Weights of a small GPT-style language model, trained from scratch on English Wikipedia: 8.19M parameters, 202M tokens.
MLP neurons of a small language model. Each row is named by its layer, matrix (up: input weights; down: output weights) and neuron, and shows model dimensions 64-159. Each number is 50 + 10 x the weight over its row's rms, rounded and kept within 0 to 99.
Before each neuron's rows, "fires after" lists the tokens most often just before its 100 highest values on Wikipedia text that the model never trained on; "fires on" lists the tokens most often at its 100 highest values on Wikipedia text that the model never trained on.

fires after: " f", "us", " ra", " a", " A"
fires on: "in", "oot", "il", "ir", "-", "ail"
L5.up257:63 59 61 36 49 47 50 40 51 60 43 43 56 60 65 50 64 50 45 53 62 53 40 48 50 57 57 55 56 58 44 30 54 48 28 53 49 20 36 58 55 42 52 66 39 58 52 65 46 62 46 45 43 42 39 52 41 50 42 34 54 62 54 40 45 63 56 55 59 43 53 45 40 62 42 51 66 63 45 38 43 41 49 60 43 53 44 49 52 29 56 45 54 47 42 48
L5.down257:38 46 63 38 35 58 36 50 39 55 57 42 47 42 62 44 29 47 63 56 53 45 55 54 62 40 49 39 54 48 36 46 70 52 51 58 59 49 59 72 42 43 49 59 58 51 57 59 43 46 54 58 56 36 52 51 50 59 60 39 39 51 55 55 54 60 49 69 48 46 50 46 54 61 57 55 61 49 49 55 53 35 68 66 60 45 55 47 39 40 40 42 56 29 53 43

fires after: " f", " F", " g", " G", " h", " A"
fires on: "en", "ur", "al", "ed", "ac"
L3.up919:59 61 44 39 41 52 46 38 42 55 59 65 47 48 45 35 38 52 43 40 28 63 57 46 58 63 54 50 63 38 66 23 38 62 54 66 39 29 36 41 43 38 42 61 54 55 27 49 56 37 40 60 39 47 54 37 39 59 44 58 59 55 57 49 49 45 49 58 59 41 63 46 50 64 68 47 47 42 47 45 40 26 48 48 46 44 38 42 66 50 56 62 57 56 54 35
L3.down919:42 56 54 65 66 49 37 58 41 38 48 69 48 32 36 48 46 45 53 41 56 45 42 43 51 47 64 50 50 42 59 62 47 45 45 53 38 52 59 51 58 28 47 53 56 39 48 51 58 49 35 45 41 48 50 42 45 38 46 44 48 55 53 47 48 54 48 63 57 38 47 40 44 52 47 52 29 46 63 45 56 32 52 60 48 47 57 54 75 38 51 58 30 28 64 52

fires after: " R", " O", " A", " P", " G"
fires on: ".", "y", "le", "l"
L3.up203:60 51 59 46 57 36 58 54 44 51 46 55 54 31 51 47 46 56 47 52 65 60 60 49 60 77 56 45 56 47 43 46 40 52 49 48 72 43 56 43 38 41 53 52 42 33 48 53 54 38 66 60 50 43 61 44 37 57 48 50 63 54 43 53 40 62 59 42 66 34 57 58 49 66 34 50 56 43 43 49 43 42 75 60 28 44 44 59 67 48 60 42 69 51 52 46
L3.down203:53 50 52 57 61 41 56 46 55 58 50 65 38 42 61 45 61 35 42 51 46 57 67 59 47 60 55 39 44 52 36 69 54 72 61 54 47 41 40 62 48 45 56 47 44 54 44 57 59 57 40 39 73 53 47 62 55 45 63 52 50 53 45 54 50 59 79 58 52 56 46 60 49 49 50 52 60 38 52 50 32 54 45 67 36 61 49 59 38 58 47 51 43 34 57 38

fires after: "il", "ol", "ad", "ber", " R", "h"
fires on: "io", "t", "i", "ast", "o", "d"
L3.up482:48 46 60 18 48 51 43 57 53 42 46 50 43 67 64 63 45 54 53 54 42 48 67 40 57 55 29 38 50 44 64 59 53 49 51 28 54 48 46 52 48 61 38 58 30 58 46 62 48 56 63 52 40 62 67 40 43 42 42 55 50 62 52 38 53 51 53 45 60 75 53 72 35 57 63 43 39 67 32 35 56 46 35 71 57 39 44 46 52 63 66 58 39 47 41 39
L3.down482:64 57 55 64 47 31 45 50 51 51 46 41 47 55 42 38 60 35 63 68 37 39 66 42 37 53 61 37 40 62 61 33 51 44 33 55 44 40 39 63 54 29 33 58 61 66 50 54 55 63 42 38 68 41 69 29 56 57 53 44 50 53 41 61 51 29 41 39 36 52 32 65 52 50 55 38 48 45 39 57 58 50 53 49 49 43 54 45 56 45 53 57 45 43 51 38

fires after: "en", "a", "op", "ic", "p", "m"
fires on: "us", "e", "ast", "p", "h", "a"
L3.up88:71 56 54 44 46 40 59 57 57 66 30 53 43 59 51 70 51 49 44 52 56 52 39 30 57 60 54 60 34 50 48 47 41 33 52 41 51 45 47 49 33 61 23 60 50 42 28 58 63 40 65 51 56 22 51 37 54 45 55 47 70 49 63 52 63 60 62 60 62 59 52 52 31 51 71 69 43 48 40 55 48 55 39 55 60 54 39 45 60 60 51 39 66 57 61 48
L3.down88:42 60 46 47 47 39 52 45 65 54 66 37 49 26 65 49 51 49 63 46 38 49 47 55 51 38 39 48 56 40 48 62 58 43 61 33 71 56 49 42 41 52 52 43 34 46 41 58 55 47 58 68 49 48 41 33 48 34 46 51 49 58 61 52 53 58 47 44 56 49 36 68 63 47 61 61 49 51 51 67 50 43 52 48 34 51 63 33 51 46 44 50 54 47 68 45

fires after: "4", "5", "1", "6", "2", "3"
fires on: "5", "4", " |", "9", ".", "6"
L3.up465:59 36 54 46 39 65 43 47 59 42 60 55 51 57 52 45 56 47 47 39 47 31 56 34 40 60 37 71 50 50 57 57 48 57 48 52 42 57 47 61 49 39 75 56 59 52 58 32 42 59 51 49 52 53 24 67 62 59 43 58 50 36 51 44 69 40 63 55 47 56 30 35 58 50 33 69 49 54 53 35 40 42 41 35 44 47 53 62 66 54 64 60 63 44 50 53
L3.down465:61 27 51 46 73 39 48 45 48 18 50 64 53 32 48 46 48 54 48 51 39 57 56 42 60 54 56 55 43 40 52 42 55 55 60 42 50 48 39 63 42 41 50 61 54 42 58 48 58 42 61 37 46 43 56 47 47 43 52 59 42 58 40 38 29 63 37 53 60 59 59 63 80 60 64 43 53 54 56 60 27 60 45 37 43 53 58 36 47 60 59 41 58 28 49 52

fires after: "b", " B", " b", "ad", " U"
fires on: "i", "t", "ac", "es", "s", "io"
L3.up299:41 67 68 48 53 44 36 36 28 47 36 62 53 55 52 51 35 34 47 44 49 36 64 39 64 51 51 23 66 44 62 48 58 34 54 52 70 45 43 47 36 54 50 47 35 44 39 67 43 60 64 54 31 47 56 50 48 62 60 49 56 66 29 48 51 49 47 49 50 42 65 47 49 55 43 57 37 56 43 50 47 45 62 69 54 56 55 39 68 57 53 62 55 57 43 28
L3.down299:54 50 63 33 60 45 50 54 45 41 36 32 57 61 47 43 50 49 41 55 50 41 59 53 51 51 44 55 65 46 50 37 68 32 53 57 42 45 52 52 39 36 41 48 51 44 44 58 37 34 65 51 35 43 70 35 54 68 50 45 61 43 70 45 44 63 42 38 51 42 47 40 55 44 38 63 34 59 52 60 33 44 60 46 31 35 51 62 40 49 40 55 61 45 61 71

fires after: "6", "3", "4", "1"
fires on: "."
L5.up592:51 42 61 28 50 40 57 63 67 37 42 57 46 44 44 64 57 41 59 50 48 40 60 48 41 52 55 60 51 38 44 43 50 46 31 41 39 53 49 44 53 49 57 78 63 48 47 48 53 50 54 64 35 40 52 38 57 55 43 54 65 57 45 28 65 46 52 30 58 59 46 49 49 54 64 54 55 34 31 33 45 34 56 32 46 45 44 48 64 41 60 52 62 52 59 36
L5.down592:55 36 61 43 39 49 59 52 54 39 60 54 48 41 42 59 58 58 44 40 51 61 63 45 40 46 35 56 57 51 49 49 49 60 39 56 45 53 48 49 49 47 53 48 50 55 50 53 52 55 52 43 47 47 63 54 43 64 44 52 54 43 52 37 64 45 53 41 60 54 53 61 59 38 46 58 61 43 34 29 27 39 57 20 44 56 43 53 67 49 55 61 49 46 58 36

fires after: " t", " p", "st", " P", " Ch", " St"
fires on: "rans", "ar", "ort", "ab", "d", "."
L3.up100:53 37 61 42 40 51 31 63 51 50 54 48 57 42 49 59 53 38 69 56 57 26 54 35 31 65 35 20 47 48 60 47 53 64 59 48 39 64 39 61 68 49 48 61 32 50 60 41 44 46 59 42 41 46 60 67 37 54 42 44 55 40 37 47 52 50 55 54 47 54 63 69 42 52 59 31 63 52 29 57 45 51 58 57 37 47 48 61 52 48 58 46 54 60 55 35
L3.down100:47 57 48 51 47 33 54 48 59 35 43 28 50 47 31 62 58 60 67 51 39 34 51 47 40 43 67 42 67 46 42 49 47 48 55 50 42 43 41 49 58 48 50 47 51 59 69 42 63 61 52 62 39 58 43 54 53 52 50 50 61 46 52 52 50 21 49 59 30 39 34 51 48 55 42 39 56 50 48 62 52 43 69 39 44 42 47 55 43 48 64 53 51 37 32 39

fires after: " K", "h", "am", "oh", "id"
fires on: "am", "m", "r", "ah", "h", "y"
L3.up208:56 40 35 43 63 37 44 48 54 47 38 48 56 56 46 35 66 54 62 54 43 50 58 44 57 51 35 48 43 35 36 65 37 56 53 53 45 54 45 40 49 69 44 39 50 32 62 36 53 56 52 65 33 52 62 81 62 71 46 53 45 62 61 47 43 52 49 59 53 59 50 53 50 51 52 50 39 53 44 56 35 45 52 46 37 64 45 43 53 65 52 26 51 40 62 54
L3.down208:41 62 39 49 57 74 27 66 41 64 53 56 56 40 47 42 38 59 56 70 51 44 56 39 30 55 45 52 58 45 53 43 59 52 35 44 47 51 55 59 44 44 32 60 52 58 50 47 52 65 45 39 45 52 59 61 68 50 57 50 33 36 55 55 54 53 61 36 34 36 56 59 52 23 40 59 55 45 38 67 38 53 54 50 57 42 47 59 47 64 51 44 59 51 58 52

fires after: " B", " Ch", "ch", "b", "y", "ation"
fires on: "r", "rit", "j", " gr", "n", ":"
L5.up766:51 47 52 42 48 56 38 52 55 43 46 40 56 35 42 48 59 34 32 35 55 68 55 40 68 55 45 50 47 29 64 47 56 73 68 72 49 48 35 43 42 50 49 62 50 45 39 55 28 37 53 49 67 45 45 64 46 56 38 50 70 62 50 49 44 47 55 55 40 61 63 53 56 39 50 62 47 52 38 52 47 56 63 47 46 53 56 48 38 47 49 59 50 50 57 55
L5.down766:40 49 51 53 39 58 77 66 44 51 52 51 44 36 44 54 58 62 64 51 52 52 25 41 61 53 47 49 69 44 54 28 60 43 54 53 57 57 45 56 50 57 42 52 59 63 49 37 45 41 30 62 52 46 36 55 40 34 37 37 36 64 33 41 37 41 71 49 57 59 56 65 30 60 31 53 62 68 40 48 52 74 60 50 64 50 68 69 50 43 28 34 47 52 45 44

fires after: " m", " M", " S", " Sp"
fires on: "ov", "ec", " att", " ret", "um", "ount"
L5.up803:35 45 61 54 53 49 42 45 51 58 44 47 52 40 43 48 53 41 69 54 41 60 45 40 38 43 44 58 64 35 52 54 35 47 68 51 51 47 52 73 64 60 55 35 49 57 49 60 71 47 66 51 46 43 51 45 55 53 53 55 46 48 53 57 83 53 65 50 84 41 50 47 47 48 30 49 24 51 46 37 31 52 44 40 58 54 55 58 35 50 58 41 56 57 49 45
L5.down803:47 46 40 50 50 31 20 51 48 71 38 48 49 57 55 54 42 46 50 49 53 50 69 49 70 37 54 56 49 59 58 50 62 58 55 58 49 56 52 49 70 56 57 48 43 45 52 43 45 45 53 77 44 56 69 41 30 47 64 48 33 46 49 71 66 52 42 48 40 56 58 47 44 47 61 55 40 48 56 48 66 54 43 65 59 62 57 49 62 36 42 35 52 50 58 55

fires after: " K", " I", " St", " P", " D", "K"
fires on: "ar", "an", ".", "ak", "r", "ac"
L3.up282:57 66 47 49 73 55 41 49 42 63 56 59 65 50 49 46 36 52 56 49 58 40 67 45 40 42 32 42 45 51 45 52 58 70 58 46 54 42 34 47 58 61 51 45 47 48 26 45 59 40 59 44 46 40 69 65 55 74 37 45 60 54 30 60 48 50 51 44 55 40 45 79 55 49 45 52 58 42 38 43 49 46 54 59 43 52 46 46 58 56 56 30 48 50 58 38
L3.down282:48 50 58 60 73 57 50 64 51 52 46 51 29 44 34 60 34 59 63 49 57 60 30 54 43 56 45 34 44 30 35 60 56 65 47 63 55 54 42 61 55 32 49 30 45 49 52 51 48 73 48 57 36 49 44 54 69 41 44 67 59 64 60 50 46 43 58 36 60 48 63 39 30 38 65 58 50 36 41 36 39 47 37 35 50 62 66 48 53 53 43 50 48 54 37 60

fires after: "1", "2", "0", "5", "4"
fires on: ","
L5.up674:51 71 26 45 33 44 54 35 62 40 39 48 69 45 56 58 38 47 40 41 47 67 49 34 47 83 57 58 57 56 54 56 49 35 50 64 59 44 60 37 48 56 38 38 50 24 37 47 48 65 43 51 58 50 45 31 41 49 67 69 49 58 64 41 40 43 54 40 46 44 50 41 53 36 62 36 60 28 47 55 49 66 58 34 40 54 54 30 63 39 46 54 50 56 48 60
L5.down674:39 49 52 50 46 40 50 48 56 53 52 46 49 31 57 56 54 34 54 36 54 53 74 52 51 67 58 43 43 48 52 53 47 44 68 44 61 73 56 34 44 57 50 58 69 50 33 35 47 57 35 63 42 49 52 58 61 47 48 52 48 60 57 57 35 51 32 34 42 47 43 50 53 15 69 50 50 52 58 56 62 60 46 52 57 53 46 50 49 59 37 50 45 47 43 48

fires after: "3", "2", "7", "6", "9", " B"
fires on: ",", "1", "y", "n", "0"
L3.up739:63 45 48 54 47 42 48 50 50 35 47 56 50 62 55 51 51 37 44 52 38 45 58 44 53 69 50 60 53 48 51 10 38 51 43 50 53 49 45 55 44 47 47 62 53 50 50 47 70 53 49 54 42 64 34 47 36 63 45 61 49 42 55 41 64 40 59 46 64 43 43 42 66 53 53 43 36 42 47 51 42 32 54 56 40 53 33 19 46 50 56 70 55 39 72 55
L3.down739:47 44 43 63 58 47 51 55 45 51 53 70 46 52 73 64 52 48 48 57 54 44 53 46 38 53 44 51 68 55 44 63 40 32 35 43 53 63 71 38 38 36 58 48 70 65 66 41 30 55 51 47 31 70 44 45 50 58 33 60 52 48 47 58 42 32 61 52 45 41 33 52 39 33 46 44 52 51 60 57 43 43 52 54 52 53 38 40 53 46 45 41 36 30 61 56

fires after: " ra", " se", " e", " d", " L", "4"
fires on: "il", ",", "ast", "ail", "at"
L3.up367:38 39 74 32 36 53 39 37 59 60 51 52 42 72 62 46 70 55 43 48 67 65 34 48 45 63 24 52 83 54 56 51 41 57 24 68 54 53 50 43 52 52 44 53 52 45 42 63 41 57 48 49 39 48 48 43 43 61 45 50 41 46 46 50 57 34 42 48 70 40 41 50 46 48 62 64 52 72 53 44 41 48 36 53 59 71 43 49 51 33 62 50 52 53 54 35
L3.down367:42 49 70 64 43 62 45 46 52 44 35 43 52 58 33 43 39 66 36 58 55 49 56 48 40 53 59 38 51 54 55 50 54 53 59 55 71 58 44 39 28 56 49 51 52 48 40 55 50 51 50 37 39 44 58 40 56 47 57 46 52 58 27 64 31 37 62 43 61 52 56 27 41 25 43 55 63 53 50 47 40 45 53 38 48 46 29 55 35 46 38 55 50 38 52 49

fires after: "p", " st", " H", " St", "r", "qu"
fires on: "le", "ate", "ouse", "e", "urch"
L3.up191:36 59 46 46 53 53 36 30 39 71 59 62 50 51 42 42 56 39 47 63 64 56 62 44 54 42 46 53 42 39 42 46 50 49 45 62 44 60 59 87 57 58 52 62 49 37 48 41 42 50 45 41 33 46 29 52 76 60 58 65 57 42 48 32 47 50 51 46 61 47 46 48 44 62 42 51 40 37 53 59 53 49 61 60 48 60 49 25 66 41 62 67 46 62 46 43
L3.down191:42 60 56 52 50 48 44 58 55 45 57 56 45 48 47 49 43 47 44 52 43 62 70 61 36 50 42 49 60 61 46 60 48 45 64 50 51 48 64 55 42 55 71 43 37 41 40 52 58 48 33 44 46 45 45 48 71 60 57 54 58 54 49 45 35 48 38 55 49 60 38 59 47 38 64 68 41 52 67 52 84 61 62 37 35 37 38 48 45 62 36 42 53 55 47 56

fires after: " Ar", " ar", " M", " K", "h", "u"
fires on: "t", "h", "ash", "un", "am"
L3.up583:63 53 53 55 42 65 37 44 50 51 46 52 50 33 50 39 52 37 49 45 53 50 65 27 38 56 43 49 68 36 57 51 36 45 39 53 31 71 47 65 61 64 40 50 38 50 48 42 72 42 57 53 35 38 60 72 41 64 55 60 50 65 37 65 55 30 50 43 59 58 58 50 54 46 65 54 32 49 39 56 37 59 73 55 50 75 50 48 42 56 54 43 58 64 65 53
L3.down583:51 49 43 63 52 59 37 54 40 53 36 37 59 41 45 54 43 67 55 50 58 62 73 41 51 61 59 50 57 45 59 55 43 49 62 41 25 51 52 64 35 46 46 63 44 73 38 40 40 53 45 68 41 55 43 44 51 50 44 45 31 42 54 51 61 61 41 42 45 50 26 53 58 48 46 48 62 64 70 45 49 46 59 39 56 72 60 37 34 54 41 49 50 44 43 76

fires after: "ov", "er", " com", "el", "ed", "n"
fires on: "b", "al", "e", "em", "am", "im"
L5.up684:60 50 61 51 43 59 50 44 73 31 52 39 66 30 55 68 61 32 55 48 55 45 33 56 56 48 53 56 48 46 57 49 52 52 48 39 36 56 43 56 34 54 59 39 48 62 51 71 68 55 47 51 43 14 39 49 51 63 55 53 44 37 33 67 34 31 45 38 47 59 54 57 55 67 58 69 45 56 49 42 51 43 64 52 46 61 46 43 63 43 48 42 56 61 55 43
L5.down684:68 46 56 66 50 45 56 53 52 57 65 53 60 44 39 57 36 45 48 49 55 73 53 60 52 49 48 54 72 37 58 45 45 44 44 49 56 58 58 42 61 61 45 59 33 54 71 47 45 57 62 39 50 49 58 47 62 48 33 60 56 62 29 36 59 41 50 46 29 61 52 62 35 46 55 70 53 42 59 60 66 36 42 43 55 59 43 59 43 71 48 46 45 50 60 52

fires after: " f", " qu", " v", "r", " V", " the"
fires on: "al", " r", "ust", "inal"
L3.up615:54 53 37 57 52 58 47 41 49 52 61 40 26 42 39 25 33 45 36 61 62 37 60 54 59 50 37 26 70 16 74 36 53 53 68 59 47 51 30 65 41 48 34 56 37 57 61 62 47 52 57 51 34 49 40 44 48 49 46 54 60 43 47 48 53 40 52 53 55 67 62 46 49 48 31 44 54 65 42 58 48 47 49 53 50 57 48 48 54 50 46 57 34 51 58 56
L3.down615:46 53 38 48 46 28 64 45 47 46 68 48 47 47 46 35 29 56 62 45 40 49 48 34 52 33 62 47 63 44 52 66 56 34 61 37 46 62 59 56 58 52 70 63 52 71 54 54 45 61 25 54 62 56 50 44 41 33 57 56 51 65 73 57 36 42 55 47 44 59 55 53 44 49 48 49 77 66 49 61 39 49 63 56 55 32 56 55 44 46 44 48 45 49 53 38

fires after: " d", " B", " c", " D", " b"
fires on: "ied", "al", "in", "em", "d", "es"
L5.up215:65 49 58 47 39 69 52 43 50 41 68 51 58 59 45 60 56 45 52 55 44 54 56 51 47 65 51 62 42 44 70 48 65 46 53 57 46 51 63 47 50 46 63 45 45 46 50 45 63 59 49 41 30 54 58 48 51 49 44 62 69 63 47 55 60 45 59 39 69 46 53 65 47 49 48 60 53 48 12 44 32 59 62 59 52 55 53 55 62 47 51 45 45 44 65 45
L5.down215:59 58 63 45 54 36 56 43 50 58 52 52 45 65 40 60 61 42 26 63 59 56 60 60 55 57 55 44 48 61 44 46 37 38 55 36 49 76 48 54 44 56 37 41 57 46 47 59 53 64 67 53 40 38 51 58 54 53 31 41 53 49 38 39 51 47 49 38 49 39 35 48 57 52 31 48 47 30 50 51 42 60 63 33 58 39 51 42 65 39 55 50 61 61 46 45

fires after: " E", "m", " d", " de", "E", " f"
fires on: "u", "i", "ar", "ad", "ou", "av"
L5.up386:44 58 55 31 58 53 36 56 67 53 60 44 49 56 61 66 76 55 41 65 38 51 48 54 48 53 62 47 45 60 55 42 69 51 28 48 45 47 40 42 54 46 61 59 44 55 39 56 46 33 46 37 36 40 51 42 53 49 45 40 39 63 54 54 32 43 45 42 51 49 63 53 40 47 49 54 56 48 48 35 50 51 54 48 40 41 34 19 46 43 54 51 35 56 38 56
L5.down386:65 44 55 40 69 60 45 59 56 45 40 69 51 55 70 51 72 57 27 58 53 60 40 58 62 36 60 58 44 48 55 50 51 45 57 63 29 47 50 47 40 63 46 48 58 46 60 45 39 52 63 68 58 40 47 50 31 51 65 62 48 43 42 40 53 45 51 47 41 44 41 39 48 49 46 52 56 46 53 36 39 62 42 53 47 49 36 55 80 47 39 41 65 55 48 35

fires after: " P", " h", " p", "P", "p", "le"
fires on: "ro", "on", ".", "ist", "er", "al"
L3.up735:51 57 43 41 50 61 56 54 55 50 63 40 54 51 49 58 55 57 42 52 48 67 58 44 43 57 52 45 58 52 50 48 48 50 44 61 24 43 34 39 63 60 64 49 35 39 36 51 62 52 56 46 26 54 46 38 37 44 56 84 65 52 49 31 41 51 52 49 57 53 63 36 54 46 59 56 52 35 40 46 47 58 59 69 54 46 45 47 52 42 49 41 48 53 44 51
L3.down735:55 49 50 49 44 46 56 68 54 52 48 44 42 60 49 58 52 53 31 60 35 51 53 60 48 49 69 39 34 41 32 51 29 60 58 37 63 54 50 48 50 28 35 53 38 30 54 43 49 52 44 58 37 54 59 64 63 45 49 50 35 56 56 25 45 47 54 59 70 38 30 63 57 37 35 43 63 45 27 65 39 63 44 68 64 37 62 52 41 51 55 54 58 64 44 43

fires after: " G", " N", "eat", " F", " g", " A"
fires on: "u", "i", "ent", "on", "ed", "au"
L5.up441:62 44 71 46 43 68 47 33 63 51 62 64 48 47 48 50 36 46 63 46 33 50 53 43 37 65 46 49 48 46 59 33 38 47 47 52 51 55 51 63 54 57 45 67 51 58 47 39 53 50 49 45 63 57 34 52 61 48 50 51 46 41 45 53 53 60 54 42 63 49 70 36 51 65 52 40 50 56 50 52 53 37 49 46 66 56 54 49 63 63 48 49 50 65 38 46
L5.down441:49 53 53 56 50 51 29 57 52 59 43 49 49 63 44 46 45 57 62 51 60 32 23 50 36 49 55 40 40 51 48 65 53 66 44 49 74 57 40 66 68 42 58 55 51 46 48 51 53 43 53 70 38 64 51 40 49 46 47 43 42 38 63 52 42 55 41 44 48 47 61 54 45 66 76 35 59 48 42 63 63 53 57 44 65 47 69 27 53 46 53 62 41 38 75 47

fires after: " st", "is", "r", "ic", "est", "inal"
fires on: "e", "ate", "ill", "ly", "ue", "ated"
L3.up154:48 51 43 37 68 39 30 48 43 60 57 70 51 49 51 41 61 46 45 47 51 58 48 46 59 43 51 69 46 49 60 47 43 28 56 32 56 57 58 73 49 71 43 44 38 45 58 50 37 69 41 39 42 56 50 55 51 58 62 48 65 48 66 46 60 48 31 55 34 59 33 50 52 57 32 61 57 54 42 57 54 36 61 32 61 50 58 56 75 53 52 62 43 59 49 49
L3.down154:57 59 71 59 45 52 40 41 53 54 61 67 43 60 56 43 65 48 42 33 39 56 57 52 38 67 39 33 50 61 57 53 50 48 51 36 37 45 61 53 52 64 50 43 42 43 39 47 43 48 55 51 50 45 59 53 55 52 48 55 50 58 71 44 32 55 33 61 58 48 49 67 48 39 25 56 45 38 47 54 91 46 56 34 45 51 54 50 46 50 49 38 66 69 56 56

fires after: " J", " O", " K", "ash", " o", " N"
fires on: "ap", "ic", "pp", "ing", "il", " ne"
L3.up655:55 34 31 51 45 35 56 59 56 45 60 56 48 47 51 57 63 67 51 49 59 57 52 47 36 50 36 42 62 57 43 37 26 40 46 52 58 50 52 63 43 58 41 50 43 47 52 44 48 51 63 61 62 44 48 65 44 73 46 47 44 42 58 49 29 63 48 58 48 49 56 66 66 52 41 46 51 43 46 57 40 56 57 60 50 49 66 13 56 49 70 55 54 66 58 60
L3.down655:46 32 56 41 44 48 55 53 62 53 60 48 53 41 50 61 59 58 32 62 62 39 55 73 53 39 45 46 63 55 51 58 27 41 54 55 53 41 46 51 40 63 39 56 43 51 51 49 46 44 51 45 59 46 60 59 54 41 61 55 55 45 38 54 53 60 64 48 41 66 44 62 51 40 46 57 52 38 35 42 45 41 40 59 25 52 65 55 54 44 51 28 55 61 37 42

fires after: "0", "ap", "ist", " p", "le", " P"
fires on: "an", "0", ":", ".", "is", "es"
L3.up305:56 52 52 47 50 56 47 44 47 44 62 60 45 49 43 52 59 44 61 45 42 54 54 48 45 61 48 43 48 52 45 39 56 59 42 45 31 58 53 53 55 39 50 56 49 38 52 57 67 61 63 45 36 61 61 52 33 52 53 62 62 37 41 46 43 59 48 62 28 46 32 40 50 49 56 52 65 49 40 55 41 41 72 54 40 57 51 52 46 50 56 68 67 48 46 49
L3.down305:60 28 58 52 57 43 52 68 43 43 50 42 58 48 35 56 51 51 52 49 40 33 45 47 60 59 58 54 53 59 55 62 24 63 52 35 43 47 33 41 47 43 47 52 60 69 41 34 71 63 36 43 23 59 50 58 44 46 64 50 54 39 29 51 43 58 49 57 47 49 61 60 55 47 69 40 45 44 48 62 44 55 44 72 51 54 60 44 38 71 73 53 44 50 47 46

fires after: " d", "0", " out", " p", " D"
fires on: "al", "1", "ail", "er", "in", "s"
L5.up997:64 42 56 50 47 57 61 38 49 58 56 39 67 57 51 47 64 57 44 48 57 58 55 43 58 66 60 42 71 40 81 40 45 50 56 58 51 48 50 43 46 56 54 43 44 33 46 60 48 52 49 35 34 52 59 42 47 41 39 63 62 57 54 55 41 43 37 56 53 69 55 57 62 40 45 38 43 51 24 37 49 48 54 51 47 58 62 56 50 48 55 48 63 60 55 62
L5.down997:54 36 40 39 48 44 63 68 38 55 42 55 66 55 49 42 43 41 49 53 53 50 69 50 61 49 54 52 39 60 42 32 46 39 58 70 53 35 48 35 47 54 44 50 51 54 68 44 68 30 51 28 57 51 46 66 43 65 40 46 53 42 42 42 61 56 52 52 59 63 34 67 58 61 51 58 29 36 40 39 26 50 47 52 42 45 50 51 50 45 41 46 54 55 29 42

fires after: " A", " ra", " a", " E", " R", "-"
fires on: "ir", "il", "ast", "ro", "ail", "m"
L5.up470:46 40 41 44 58 45 34 58 63 48 34 51 52 58 57 38 63 58 46 51 59 65 36 31 61 56 34 39 53 48 50 45 41 62 30 49 30 59 49 48 65 65 57 65 54 42 17 56 69 62 51 60 36 49 47 40 47 54 61 39 41 62 59 49 48 58 36 56 55 40 56 38 54 54 41 45 50 64 50 50 46 56 60 46 31 50 54 46 44 40 57 34 63 52 57 55
L5.down470:63 45 60 31 46 46 53 68 47 51 58 40 55 54 45 47 42 46 53 42 57 53 53 67 50 53 67 31 45 37 35 54 55 56 55 52 50 56 45 54 48 54 62 61 38 47 58 54 49 49 54 66 42 35 59 53 46 52 45 56 19 62 58 48 51 65 51 41 63 39 45 44 51 37 63 56 58 53 45 42 62 43 55 38 57 50 53 46 50 61 63 50 37 54 52 45